{
  "num_hidden_layers": 22,
  "hidden_size": 256,
  "num_attention_heads": 4,
  "num_key_value_heads": 4,
  "head_dim": 64,
  "intermediate_size": 1024,
  "vocab_size": 8192,
  "hidden_act": "tanh_gelu",
  "norm": "layernorm",
  "norm_place": "pre",
  "norm_eps": 1e-06,
  "positions": "learned",
  "qk_norm": false,
  "attn_scale": 0.125,
  "bias": "all",
  "tie_word_embeddings": true,
  "parallel_block": false,
  "init": "normal",
  "init_std_qkv": 0.0312,
  "init_std_o": 0.0312,
  "init_std_up": 0.0312,
  "init_std_down": 0.0312,
  "optimizer": "adamw",
  "learning_rate": 0.00129,
  "lr_mult_qkv": 0.5,
  "lr_mult_up": 0.638,
  "beta1": 0.95,
  "beta2": 0.95,
  "lr_head": 0.00441,
  "max_grad_norm": 0.5,
  "warmup_steps": 226,
  "schedule": "wsd",
  "decay_fraction": 0.8,
  "decay_shape": "linear",
  "final_lr_fraction": 0.02,
  "batch_tokens": 65536,
  "max_seq_len": 1024,
  "doc_mask": true,
  "train_tokens": 621400000,
  "max_steps": 9482,
  "dataset": "wikipedia_en"
}
MLP neurons of a small language model. Each row is named by its layer, matrix (up: input weights; down: output weights) and neuron, and shows model dimensions 96-191. Each number is 128 + 24 x the weight over its row's rms, rounded and kept within 0 to 255. Numbers have three digits each.
After each neuron's rows, "fires before" lists the tokens most often just after its 100 highest values on Wikipedia text that the model never trained on.

L9.up127:144147139162112107145160122114142082181086122128084149121160105136102138127176127134112166110110099182167146143132101149113142135108141127165088148112136103113175149112125117116119120134124130121108156083080132094133132113104136146126140162105110146181089115119136105126142137132102171135
L9.down127:132170139121124145144147111117098141149092095112099138128121132144114139163096129131082104103103098106160122153124107118111111095148121128119152123091130077134156157116113122115122096123093140137157175139114162092154172150154144115141080088090093141117137117148140087192124139146108142158
fires before: "==", ":", " ==", " and", "ial", "+"

L6.up236:141141136143110119100162085150109076140137087107144095144148132149109140133174131164156087084158098131140149117122123188106115137150137099122128154151162151118140143118134132130129148136108113109126142146096149108102155123129184151112175090107106089130120071132094101097114151144143125181
L6.down236:136105146134107098099117142127073122117117138137137158127119152102131080150124158142090157125122181144130113149137147112149146140100114135134149140086096139105161080111111149101156118117140095139146134134144098166134134155110119126104104112150144147167133122126133125171142119108101117074
fires before: "\n"

L6.up260:143083107109131139097152134116109130119111134117117122171130123119107158173151139080115113160118098098172094113120114140144105161120206132097137131084102158122124108093158121097114134116166135101155129127095114090130133128119124119100111114157175118102109093132149148131081144126146139125
L6.down260:146147120185152128180143124140149149072101116093097110137123150103160165141111148120146087114112071134121145122141125148094143147148171127107127116174098108110143185123100126121052157138145135155126095110099097106144121168112192168101130104134130168090123076125113148126115160137103090136
fires before: ";", "0", "1", "2", "5", "7"

L6.up1006:138178095131137103125161084147121165101113135068162098142102135121129128148151186130134080136139133087148163126110137157106124099112159106113127168111123158110119123115153113121137162118145135111133101174137115099112161121106125122111120145134131085134118120140143148123110159133130153159
L6.down1006:167128105118134139105128093128124097159129096098148125127107137063141119152173136151143112138154143138103115101092126132106120128146119148081162125127119184104103117132169131165120072121154129112080132144156144123112107111119087146113084137135153096111152099133145112149090102147119121116
fires before: "\n", ")", "0", "-"

L9.up500:159125110112100130146171118118167093150118111173139113098170142146149134144124104121189134131115138132159074058116108143161128145135112158142084142103102131112127160104143131110107187109169135070150128183096126101080111140129152117122149106158151126145076098192096138120091116158146113160
L9.down500:131091164094102157114123151115156125093113126126133115137161093145131125062100090107093137130128151146140158142120129139126147127131129112142115143145131135102112110132105122149133109139090115131116086106147144105109092143141167118115146069156145127153125159124110160176120149124142084153
fires before: "\n", ":", " career", " |", ")", "-"

L8.up561:128176114134115130173162156106147138145107113157104074088120138162122123097143129108176109130116105166166120105134111140120146142103138141132104090148113124117143142089134086133139164138121136115101162129114145143122104143107145120147133125129174168176127094146127151108159142128146150144
L8.down561:147124083103094166135188137121107152135151126113165110131151121152067175090115107072135104125148094123123108133144118120127141091176132089133095144105109153130155126110096112139093144160111135145165130085108147149155124126123192122137123126146108165096118143161144134176123164120129153091
fires before: ":", "==", "(", "s"

L9.up911:135109103177106097147156138151105106129112131129139108139125130168143165132155113132089107093120089133156123126119104182146125155113185182155097163162129148095191124126144141164100131140151124118200123101108125120129138123110129172133186088131108121155146133168128132120144143153116150146
L9.down911:159136124143156116152159167149080130143094130131112127129152086166122151172120096137099117056173108135123077149170167176146176133143090082116132155109144141110156111114103128135102076131167146117121115146129148105086120125152099147129134116128131138127119104131133109144079115133135138130
fires before: "\n", "==", " life", " and"

L9.up76:156103101122104105131184141093089148127123142135155078108161126116127173128147130104155149129087140151146127099104110104132114127090158082132112148113105140110117141085146161108154134103128133087129124129151096105095130135109137103132139146153157153118129085168155141076117177117087096114
L9.down76:123119144147136125130142168119148118131102129161132115136151093168155150136105083105080151134162126138109151134118089103135136126117124144145112142117098161123142129121117123136123109144112082116105163104151145154103127149143164102139180096120156110156158132119153089124099092114092142078
fires before: " |", ":", " of", " "

L6.up711:134141132133121122174174145149164108193167092140125085110117123087140108122167136139155120079118103131160161124115124115139133152116173132094119146150118182104131157101122141147122142098074139121161127098114133085148160119121139136085180136104121100130122117143133074101124125126153110130
L6.down711:144140123126178074123172132090117136102171150098140105109127161106134072153100153118143086106096121133103122115171125144168103105107123138162151167122089115140126095150099141069132095117114131149136123128117121139193150112141141135126111122106107118111124179143128139171127135144109136120
fires before: "\n", "-", " is", " ="

L8.up172:145106117166119132170139119146141100099109125159152063105133111116122137145180141131111108151123131137144171105109131171154087136099162168118126143161125139110128127135146120105144119127129126130141114098073150035134175147134147124121142115120125064126152044188116125088127153138138118126
L8.down172:106147161121125125166143144131095087121142120123118113141161117157125109196120112122157080146133116099107091118101134119154156143093097138142128120123132128098161116087136103137146113116181116121142162119134143114152134140153152126115125114135127114140122127124132095137127144104126181124
fires before: "\n"

L6.up748:129074107120113127147123153112128175126118119095130125116084121114141118111149126085152069133121146175131115078111126167114092133129156154147137163105108144128149138151129115120132124151146157140158152120135188102119124139148180135120104100150157128124121123165131115146119136125119108150
L6.down748:143154121140126108132146126137135132111105163127151125110142108154142158095132103102120117048140129160128166112126142175135132104126092098102145150171077169164161141094118126134097084142143142129110129095109147115131146166154174095103123097107108144090101106124105093152130108118093104176
fires before: " |", "1", "2", "3", "7", "4"

L6.up779:129083157141114122154105115121128115102124115140126094145122120150123149139154135144123090103113143147140194128120125152130085132109144174112133170157138164140137137122148139131140100125114121124170160107098158082114163118129142141120149107130117080096160097149143109102146148158108134139
L6.down779:110181170122124121145137161118096095176140159150120121107144108103142122161086123092133126106119110104118084147114141124128110139079113103097103159094101168116153115120115107118166116154111125136152123096137120104129136152161093144116108099149125146108145160074138125142134141109127156106
fires before: "\n", " "

L6.up873:134151133094131041093104124119130125112121107133122117123121126115123114145137161138137129102141075146139157134124123144137127101119162091126122113137113157097170142141126130122105155129098104133140140098114154096165149136117189129107171119129141080129105147139104080170144123125152130113
L6.down873:188139145123092127125119168101123123137103114145148080132117132127070085127166135133119144160122107133140136091131170115140122138158153086124147126102114081124122084113105157100111045136123108121153121116111124114184102135121196134133133132179156148174128116150135108119155125131107120101
fires before: "\n"

L6.up453:137149146147085149088117126128109107127089123099133093143131122146102156124152119153114135108123100104131174099134144187153138160123172123144111120169131130106148137130112140121113179129117104108164068138082161127142167150140183107125134094136153126132154062143132093106135162142116113139
L6.down453:168094087149110160171104145137074102101136142137175155158156139148131094145128104124143109136098159086137114097146136098088101138139078175112140130103100098112119129084118124093120107107113163154141156136147097139145140154100080132134168171110112124139137117107129140133142124110139158134
fires before: "\n", " the", " a"

L7.up206:157146147142107142149125122080128100189099140146125095079164112140131109082137105105124095140128085169116116137132118142154121134132156113166103157144141136106154162096143103113130147114119142106125146094114123100095147099139132162094092120138112151155094138138104145113131127140110137120
L7.down206:130189130144154172145104116128066142124128164122108089143119150143087177095134120143106095118146089111126130179167142150114113084145166120143152106118132095160159134107120123127102100139071133141135120101098163106152151132132109140118094135114108139171116127114167161064118144121111155128
fires before: "==", " ==", " and", "s", "===", " was"

L6.up592:125137130135132124133135101163150110149109101122115082115132132149099146121159142145135086091132100133135195141107132196124119133152164126096109152135135155108134137111143124139116135128116112098139148158119152098097170121131184128111168106114076082119113092162137142075116155131119133174
L6.down592:141114121122145127110104151152081111105128157129100165137124162100154110144136155119115154105091153151124097134104187126159129132102065134173104117106097161112114105107120162105126115134153150160152109137107109165136110180124113119169124178141159146162131112141145140152161119090096122114
fires before: "\n", "-", " "

L8.up442:139125144150117159166103143157175078166155138136071052086147146148132151122140088133089088120124106104125193132121144131097136149127138169104087118138122177108131119113153177155129109113112153079122157124148131062133156137131157120117141097141121108098136082153139109115131111144156135126
L8.down442:112134148103144107104142142155143112118183134143092081115125100150159133114116093135126125130142095135085148133094114113100151109098151080139128100139105108143140098162108147152134108168114119130088129113124153127119101143157100118148102116134110140145151133131110164147094106132163138148
fires before: " ", " Party", " O", " Total"

L8.up708:173111077124080153118155072109168139173075118120137146115131148124144141134167097122139120123125111116146121115096110108173174194138109134095115153099116155113111139133152090129108129105143129122107141185101157148131112126127120111134179154120155089145080108158119134119117108147141114158
L8.down708:099145123149125114123091155125094092102139130096116134104112103121161134137141165143130128125179120151100155115138168145136100123143150142114119142143131178170115089139098116131116097162123135103127118151168124153122159152153141145145167130107110138119128159055108132109136122131118102120
fires before: "-", "\n", ",", " /", " |"

L8.up1013:166110126131096104148175109101167094160100115180120137120138100133112147118150132101158125169105103137163125099134111118157107175146111117075117190118120164120127135103122097129125152106132134142131117133068149137099120108095129071141129104140108103179071146163118130126111116140105093190
L8.down1013:126137176124090136121153080145088122079127137132152094133143136135111130104113094079156071116091076124123137108152140149121173090137166100129117091108154121092147149080119137105096155095117132106112095069102122098137172141156132102112130128169160169088165176136155110139154153127129139132
fires before: " |", ":", "\n", " –", " ", " votes"

L6.up108:125117115145105107123172094143154125066091074111143083130144136125110117137170160139107103096138105122132135125125096155136110137140154110142120152134134155114132122125139108136165102135098131131143137135123110111143164121116168137109160108113137068132128099178129127125108138138113114168
L6.down108:130119103115108120142126103130095101151109111131113123088164156085113118148134133097097130150151149121096143141138126142098122127100099122059177110109135131129135103124126122132133116108114130079117169145110137143107145134097126160106119155115152129185135115140148126108139120125140098155
fires before: "\n", "-"

L11.up757:138168112157139091137169109114173076116092126156144109085105098110116136106159176121171109120134093154154165167133120120155129132126153152112129149155147178125149112141137129148127111138098133129144136102101161108187151146122169132124126147140141115150139125141104068091131138148129158126
L11.down757:149124110122095122118135146150175134121116083148129096064124120134058088181112121168092142113162140142101126127128159129164142149136138140107137110111095159094101124105142126181158095111145136105104126152108154140164152128139129159114126145166127093171191113164124103104147154139172114131
fires before: "\n"

L7.up873:152137083139117102157158150076142120158088121135095127117152121141139142110139136128150115123132141114146141116090125112134170161088127115166113135109118142103090127129150120125118179083159141130109117174082136161111129120109159085124114143112114107190061103117113136074110142118150117160
L7.down873:085122155113123134121143117093153184098153132103148137170116147115117130142117101109106173140135128139160163116120158114117139116107110125132141115119142124100108150121118141132115142136153157129129085139118122092152149162114182099151102079144135183157158071117196106099146137124118121113
fires before: ":", "s", "):", " "

L8.up520:138150108115114127134161108125163095156059159133114106118101159116116135117168151140163119146102101107118137067118070138160118136096129145095142130123140143111107166166148137122132150105159143118119128165103145112156125133125134082113143105131155037198115129141137126128128133146141155161
L8.down520:134112145149135130075132136137086146136139097115135144122097120143111133122061103123122133127157145090107115117155138171095084139173162167078172118113094122134106128149130115112092122154110123092082126155152132214131142118134132173172120132126189115119128108115107182187108076116155097089
fires before: "-", "\n"

L7.up174:144137126142128125144140132112155119112136081167123132120117098149103076131163127081163150184112096179138126122135132122142112119144161126117089152148133118091161134071141163107123135119087148078121131082151121085157199120152159142124075162156162145119135087136144135100140127150125141123
L7.down174:126178084157105093110112120199115122133112115134141116113128123111116146155073120152131107121095116135141108132105151125162101149134107149158110112113121067096151177149123154111144143119128141106150136108095135134146150168145129108161120123127135140121188161143122116142128146139084187142
fires before: "==", " ==", " and", "s", " |", "---|---|---|---|"

L9.up739:150127136144126119167166114086172109141115124125106122127123117164177145129134128085180165146079115145159123107127104135132136151094115114140102187115121131116103163093131101123142161115160174108107145136121175109113155100099167116141160175134089144187064126119118134095086143137111134167
L9.down739:155151149158107116144135124121108141124084128103122121102117122124112108131134127094139124083110088119173150162127128150116140091162092119105107154155101118143147096127137113136141103139106099130116114164123136112163175168094151157101157114087140138157174116114163094127157172139109170097
fires before: ":", "\n", "s", "(", "):"

L6.up506:159130103185119093131161125092143109142142093120089136125102134142141134118168123121156158133112091078137114103116115133142170163106113136149098201087128135116124132105130112111110161103162137164143109149106145150093145151109164096117152135116118117128073149166129132073099131129111174158
L6.down506:116123148118136083109107154131157129130084122117139145147095125170132104145176139119123131103090143125092171144117120125086158108106129083117108151107139145089116126134110124118130126135118089173139091110132169110150162179118152101122090065099171144128153084119187166133133178138124117105
fires before: ":", "\n", "(", " (", "s"

L6.up316:132101151150133120133119144096141161091134089113104131119091117153127168140150119105075114155129123132128136111129102168138144154126139135117140185129109166140086108115149111146130142112147164167148102153116171110128137127130182133164133109159130091122131076126190106155117131151104123120
L6.down316:187117139147142129105111187112118155102140100135109104143126131140113152106104114114098133122116107182148119125131136164137101134145137128143108171154123145150144126112096123125127138110124158147138131146148178120139109122163118155141108109119116078146127094098155098176161138150124088116
fires before: "1", "2", " ", "5", "3"